Weights of a small transformer language model: vocabulary 13869.
MLP neurons of a small language model. Each row is named by its layer, matrix (gate and up: input weights) and neuron, and shows model dimensions 48-143. Each number is 128 + 24 x the weight over its row's rms, rounded and kept within 0 to 255. Numbers have three digits each. A neuron's up and down rows have the sign that makes its largest values positive.
After each neuron's rows, "fires after" lists the tokens most often just before its 100 highest values on Wikipedia text that the model never trained on; "fires on" lists the tokens most often at its 100 highest values on Wikipedia text that the model never trained on.

L2.gate1951:146138134119138126132118168132114090103114142134131139114130124139153095122112085110143109144095122110133144103118136105144103128114153159124128153175124152116170124060105109163153101106125098173122123109105126109126124131118167098143086117136110138129135098154088095132156112123124159164
L2.up1951:128152148117096137121084099114139113159109124094127106144099171159083109121088092137073110122127129121107110139140104066139125082138210156158120134101150132165099128147096134144154116122125122145141112170106134086137131100080114119128126114108167093116094142116115107108160141140134131113
fires after: "1", "0", "2", "3", "5", "9"
fires on: " |", ";", ":"

L2.gate2026:162142111130117112114123148128114148124148133132119105113135085166124163120106097161099141137135102119098123130137124141165140124136131134126137156130108135103107131136115082137133137135117144144124087113098169104151076101134192098100115105120148103134088118138131116117156132142132112128
L2.up2026:168111129144110130098125125113154131089104139122168122125095147119105078131133130153141087113082098135118127148056134089168137148121116137088085127141166095109133133078142098135125137122106120119118155141153115069087161134101189159080108093115140146127139118149123111121139184143168120132
fires after: "4", "3", "5", "8", " N", "7"
fires on: " |", ";", "iz"

L2.gate2221:134117126134149119139128127101113145115148089152118149139150138133102096139141105139137147148122161148112150106118134109141102116125180121089149063125129118127120142116108153148108125147143172104156151130085114122041150154109108120142135141083142145120105148157170125121128136116151171122
L2.up2221:088138086126113163147142104156142115122135087154147160111164185109133132092147141117099109155114111152076113185141094166088132163132133151171184139135155039131127134126086147147105174115097128101131138118115124154082140103123144128138165137117128113155128128132111162128113162144113141114
fires after: " ", "ity", " ("
fires on: "199", "198", " Group", " Network", "200"

L5.gate391:156120115178162099121124140091175118112157159147130148172129112158127160129150104119135150122126111151061124090115118117098136137136122142140125090151115089101146149163145147132107145135130108114110104125096148152104142130124117159132177132127142099100147115128134154147116163157137127128
L5.up391:157138129121111121113151165113152086105126103079111129158164093112159148123116076110101118124168130180131078097181156098089134088129157115124142106147160126157110128137130132113144124128137106139125111146090110126144162101143181138077141135104142133120109146127130134125163088174134149133
fires after: " |", "200", "198", "201", "199"
fires on: "2", "0", "4", "7", " Votes", " GD"

L5.gate984:069112142148123164101131165153093132099105103113148186101121136152138108135114109133132157123129102140150137136150155100164135143117161142123115079164156137142114107139112113104163121127161109133151121093096129145122173130085146141171147134118161121109130152131134143145116122131135111167
L5.up984:122129157079127144139139157160100127126118141150099150131146127132142146144117137129136131177116088096168156157136178155163094131150155089134094097106103139149136164117077116164185134179096114130117181132107144137097145124143116087148138142134190149134112136115137100145111147130124133134
fires after: ",", " as", " is", " was", " in"
fires on: " a"

L2.gate524:134102118141136084139135125166139159125108129146119147081118106160147184126110131113080120185171103193123175141110120164114086084131137146159095154178138128146159172144075107146093106106143140156084126153126134120155125125136129100119115076159143119086121117148131098167123141098129116108
L2.up524:142124099126144143164118138113108127170100140112150077130120091154112143083088165112108118093116153183129152120085130128196120111182170159142123183116118126085116119157122110122117198127108120117127145160142108126144103137102125098101143091121109106160120114120112114139166156100137169096
fires after: ".\n\n", "\n\n", " |\n\n", " dis", ")\n\n"
fires on: "==", " |\n\n", " of", "y", "ch"

L2.gate1303:142141134098150134134161139121126145116134153155144150137127106152091108145146112111174155138084144113153166143084119163101124166150147111136063127062137161136136102155123089106111085128132143136091141120160126155116146116115085126117107124079111133148128112126119154130159091142145110132
L2.up1303:121118141066110158120078149151152098118120094135150131080139108168095126143117187109133165174142128128135149119180106115143118087100120130113121133126150132152151163118145107072117096098104098108113138116123128127120135093126067109128123128133118135148117125111122144129126131133124169100
fires after: ",", " (", ")", " were"
fires on: " and", " |", "aged", "age", " able"

L2.gate2168:154076128145110162126110116106144108130161128125129127148136127163167129139114154116146126120120121141103067166127127164165085124081127152167094135126124107139175170120112114133139112085146116143099144168149089136129123119119120084126133125087126110125124141135123136112117144136134158100
L2.up2168:137129122125127120066130095125134128161132083133121130115124107124129122100130161114150140157152118149079097123141088118092173124153126130133135099115141147121157127108145097131140131120131121141099170129141125093117152100139124131146133171146105118129136137151171121141114148171111138138
fires after: " ", " (", "rest"
fires on: "2", "1", " career", "age", "le", "ate"

L2.gate1026:112173125103079112116106120105137120149073107103151083156138099095143116114120126171109117152136121119109151112108143092135147125074144150151154108138088130134157092106168125118129135120166149141115115153138131171115124151133107119163136150112147136146120120134144164138117147082143140084
L2.up1026:156129102151123159127123145116137089146122103119123137153103147124148096167138138129125122109097110102138115114117098130095125167129127112118109118061148143155106115112123140181170153087149128111113109116180086165129136180146092170140137125118142153132142163145148154117168109142139196069
fires after: ".\n\n", "qu"
fires on: "=="

L2.gate761:145149077092164099109131112153139105155130125103158116110114124119135093114172091139110121142125126143117146092101090131172135137111140137127155122152151127132126124081108111120146119132142110132121138151094127080142110158098104105106106141136130122121153141085126132127145114096114109132
L2.up761:122150139171150069141155145150182112078199134143128136126130127104119143144103146086111150135099163145066137096144124157188093103098139131140155146187121134144120106135169128109151099125100145158133148142121073173123168109161093122178126122148146154115153108114157107120151104148144094156
fires after: "\n", ")\n"
fires on: "-"

L5.gate1603:098145113146080123118122131145151151137167088102158121161130062113137083161156114116124128181105126130145126092109101106122158102144154145128123124158118158130162116117124099132156144136069154128097152137092107134107116139177154139171121126154155108111132085109126161124142136095103146102
L5.up1603:110115164129080116124140183150152118107109113114079130140128137165132119136128125122126097161116146124122115111109121114115150096144127152169151150124156115117127177152140135171157175161077150116057147134169133102137111087121149130126113100108176114131077137111138163117113102113123138132
fires after: "1", "2", "0", "20", "3", "18"
fires on: "–", " X", " ("

L2.gate1483:131144115117106139159109121132131093096109104105160104140112103138109120155133069111147128123126153126099162132158144105125108156115132108111121163128091141110089093181152132119151130146172100126159184117119174096158118164116120138125158068122122122117117144123112121094166128082121139128
L2.up1483:108131093102134131135155128169166129093125138138139115162105104131101144142148162120166119110136115128115139115104113150132079121135140114127167167116106114139137132132091127123100158097122123137165116135110151165120168142138132162156150160151188141176164134135134155126168112131119136126
fires after: " ", " since", " has"
fires on: " it", "199", "192", " been", "198", "202"

L2.gate1972:116154158116105132154061111085110129112093092096129124170121147109137108117108109134089118106122158075147128150100159086143130142124134197150156143134088125140120107118162165137181131160085142094114143115151099120156057115109112112106088113147134142131140153196105108100123089100157104109
L2.up1972:092142122160127146115123132149158101127123128069113110186115140139105093097120116103139117114124134084137135130179147130147148145140079136142092150109176110102116109137147128091131134157150118142102093135091147142126103134151138109113144104125110126141127176145105117110154138113161119107
fires after: ".\n\n", " |\n\n", "==\n", " ==\n\n", "\n\n"
fires on: "===", "===="

L5.gate1475:090153083127167113082151104118134081104123108128131086150122152182161141108178120103088113164167182156131141144129109125099118105170093121173080102131097073121124111122121115091113158115135133131110148139124152108123117132118106147121162192091121155104186151134133105131151139105101149158
L5.up1475:137140066113105082105125136124112103097137057143136122161174141138141138114156142114126117150119146157127150061132114094104109168158082179144095129149084096135107132102110118136129131163120122141141126140102118107144132099084138167143108130141145134129160150155128125157148147108124134149
fires after: "202", "201", "200", "199", "198", "190"
fires on: "6", "3", "8", "2"

L5.gate1848:121157104103118140112139119098134171135114126104146103117123110118137117150160131152152178172158091156146132139191128111135147148172136127093106090157082133141107096119153108146143166131080140108143131143108099160178099113149116114128113108126115131128120111172142141139097128147126127144
L5.up1848:098189128151113136122158108107216154108122096096097111140112105106123141101150161170131139142166123117104088144139128123135163153102126146166112139130188142127142097159135134111130128116163138125122125134117145109104102124160133074107120128183113141128179125137084126117125130123138148136
fires after: " did", " can", " has", " do", " would", " could"
fires on: " not", " also"

L5.gate1182:145121129134121144183149133113115167140139107105094124115132134128119156145118091169138133126116160137083109157128154137179115130108114156156150124139121109098140085146109122155145155140148128136118100138122083115123144136136169083092179101098137133130135144098124091149145121137134134126
L5.up1182:114155131119087164124072159135165145138072109174086122151117154115168167158134117150152112130140110060077131174087118143127180167128118135107166144101103138154126118156148116121164078107102154101103112118135131132101119135135135086137075098104086119123095137145116142131124151078164160130
fires after: " "
fires on: "0"

L5.gate393:133114114108096150165097117080117158120151120117111128120106113155167112151087132113136127102126127137073112113142136164130151144081082096107148133132157113170095133124150079098156107163104124121139123136101097166114133099098169113124100124124116160115130093097145107165096098157158146114
L5.up393:117145093083143080137140131109163107099128121161135132119124091143125140161152171133168161122109157153155109094131175112101145179120102096160128113087125131124146105138101142198131120123117135145151137155160139126104099123137056122166127128097144122088121149104153181147118153139121136104
fires after: " |", ")", " at", ";"
fires on: " ", " |", "″N", " number", ";"

L5.gate1364:079112181100115134138148143126129137105122137111113139160161185137089130096121152140162121150158193173138126172118114147154119133156148109120175106136138194134130142151152127112137158116109114126137136128161192104117133172103141165182124104080135130144133123118071136105115125157158109096
L5.up1364:078152126133153119146144143139111109143064118153164127116141149108127101128142119121120136130081140157156152118099122103149129132178124087146182153161108143125162123096140173150136121132137158126095134109127145143149126150112140108120113129095128100137179086106140125119161158148111130144
fires after: " |", "ount", " -", "born", ","
fires on: " ", "y"

L5.gate1005:114119181108161135125129094114162101102191141101094114134128150140106091140144115136139144133145144136133131159173141145100127109146152109103101086157143111140114120160131139143140164114151151100132123136139140120141126143068184138098160159153118100102177161099147105125143117165094131144
L5.up1005:150146083124162152163108122160100114074141148151149160121120127154106113129163149128148156124171098105108110157153129150128123120121090106146101165108097124129158153104130123096163183113121141161078139139098111133125174178107087148132128145117127146072116134125119124152172136106121136137
fires after: "199", "200", "201", "198", "196", "202"
fires on: "4", "6", "2", "7", "8", "5"

L5.gate760:103095144151071145147130103123140103110120101132111150173143133087104131165138134124140120155100194122118110137131145110132127107108144172163121087155150096133139070122138128126153113134129114047099107088114119126159128175149109112121094114122123099103179138140142085100091131099111107169
L5.up760:138128160104126126111128110148125109116139123136132128129102132136155127090160133118173100123160119125120159186144096102150069115141085139134102164117132144133155150122084106108123125157104189164153111133162119159107168114129178138139170119166102127129098122137154166152138127153133129139
fires after: "\n", " |\n\n", "==\n\n", "===\n\n", "\n\n", ".\n\n"
fires on: "|"

L5.gate1875:094162104171104152156134094167074156140110163107135170104138086135122108122126137184120128077090133122089120120135161123114136141134109097098086156145105139163128113151122123100135125175153117110123118133083116144123112163107103102162129136160102105098152140133137120158142131125143139134
L5.up1875:122130140147112123142123125141119109112143118150105147106083092152149114125130176127167151087122162154110141140110124117071137148144113142122086125142130130140151136109129150113139121169076148121121133170092094177129118145129136096134074142160086157119151108129124128120148101118104099115
fires after: "\n\n", " Dark", ".\n\n", " |\n\n", "201"
fires on: "==", "o", "0", " (", "ia"

L2.gate265:163131174108118152137149132126149094091108136156103109096161132131073111124085159175145137110127147141154126155137154150104106144123139128130135114111147130139141121116131121156170152102166090093124100096148114140118134171128086130117116113117100120125131174124102102108095145118127122151
L2.up265:122170156109071155112131125131149128119086149159113114087116126124121144105089106182115166154149101131123133151131167137103111127099121156139135137120158145100121098102155122134174137150184056138081096148126160147116087147106146113139105176160100096145127144158128162131128164143124138130
fires after: ".\n\n", ".", " |\n\n", ","
fires on: " the", "===", " The", "==", "The"

L5.gate798:128151131128140094111132147110111136110158141147135114151152104113115120146136151137133136116198137135146134098091141152158134165142155142105128163141099162144139129159148125104111122113129151121086124087161167130133121105140137149118124119109187163131129120185138121103130115120113140137
L5.up798:131111100084100094091111164146144146120124098117128136123132101130125085103140138177120144162117157137172089101074195132129128098109136158124075129106103148127137118143138097117146123126095127145163113150183137124145125084152175093141120098140094107122115132130106141066149121117146131146
fires after: " |", "N", ";"
fires on: " ", "L", "″W"

L2.gate664:134147154134141137146152133145105110142119155134161129097142185139168094154098114130116149138124109142131097079154139125112119116086102101130142153102165165125143149160090141158068079141166112131087136085101135141136177110078092103108116127152116142158102171093139134120127152159107103150
L2.up664:144161123167168132112129148146122143120107124141123100106106132129131107101142103148185134134171113121078125108164091132135137123094092159099149121111111117124106071116100132103139112114111106143136121157144128152135097139112144121107080157124127137138162131121125136126135127128138116159
fires after: " ("
fires on: "born", " School", " school", "0"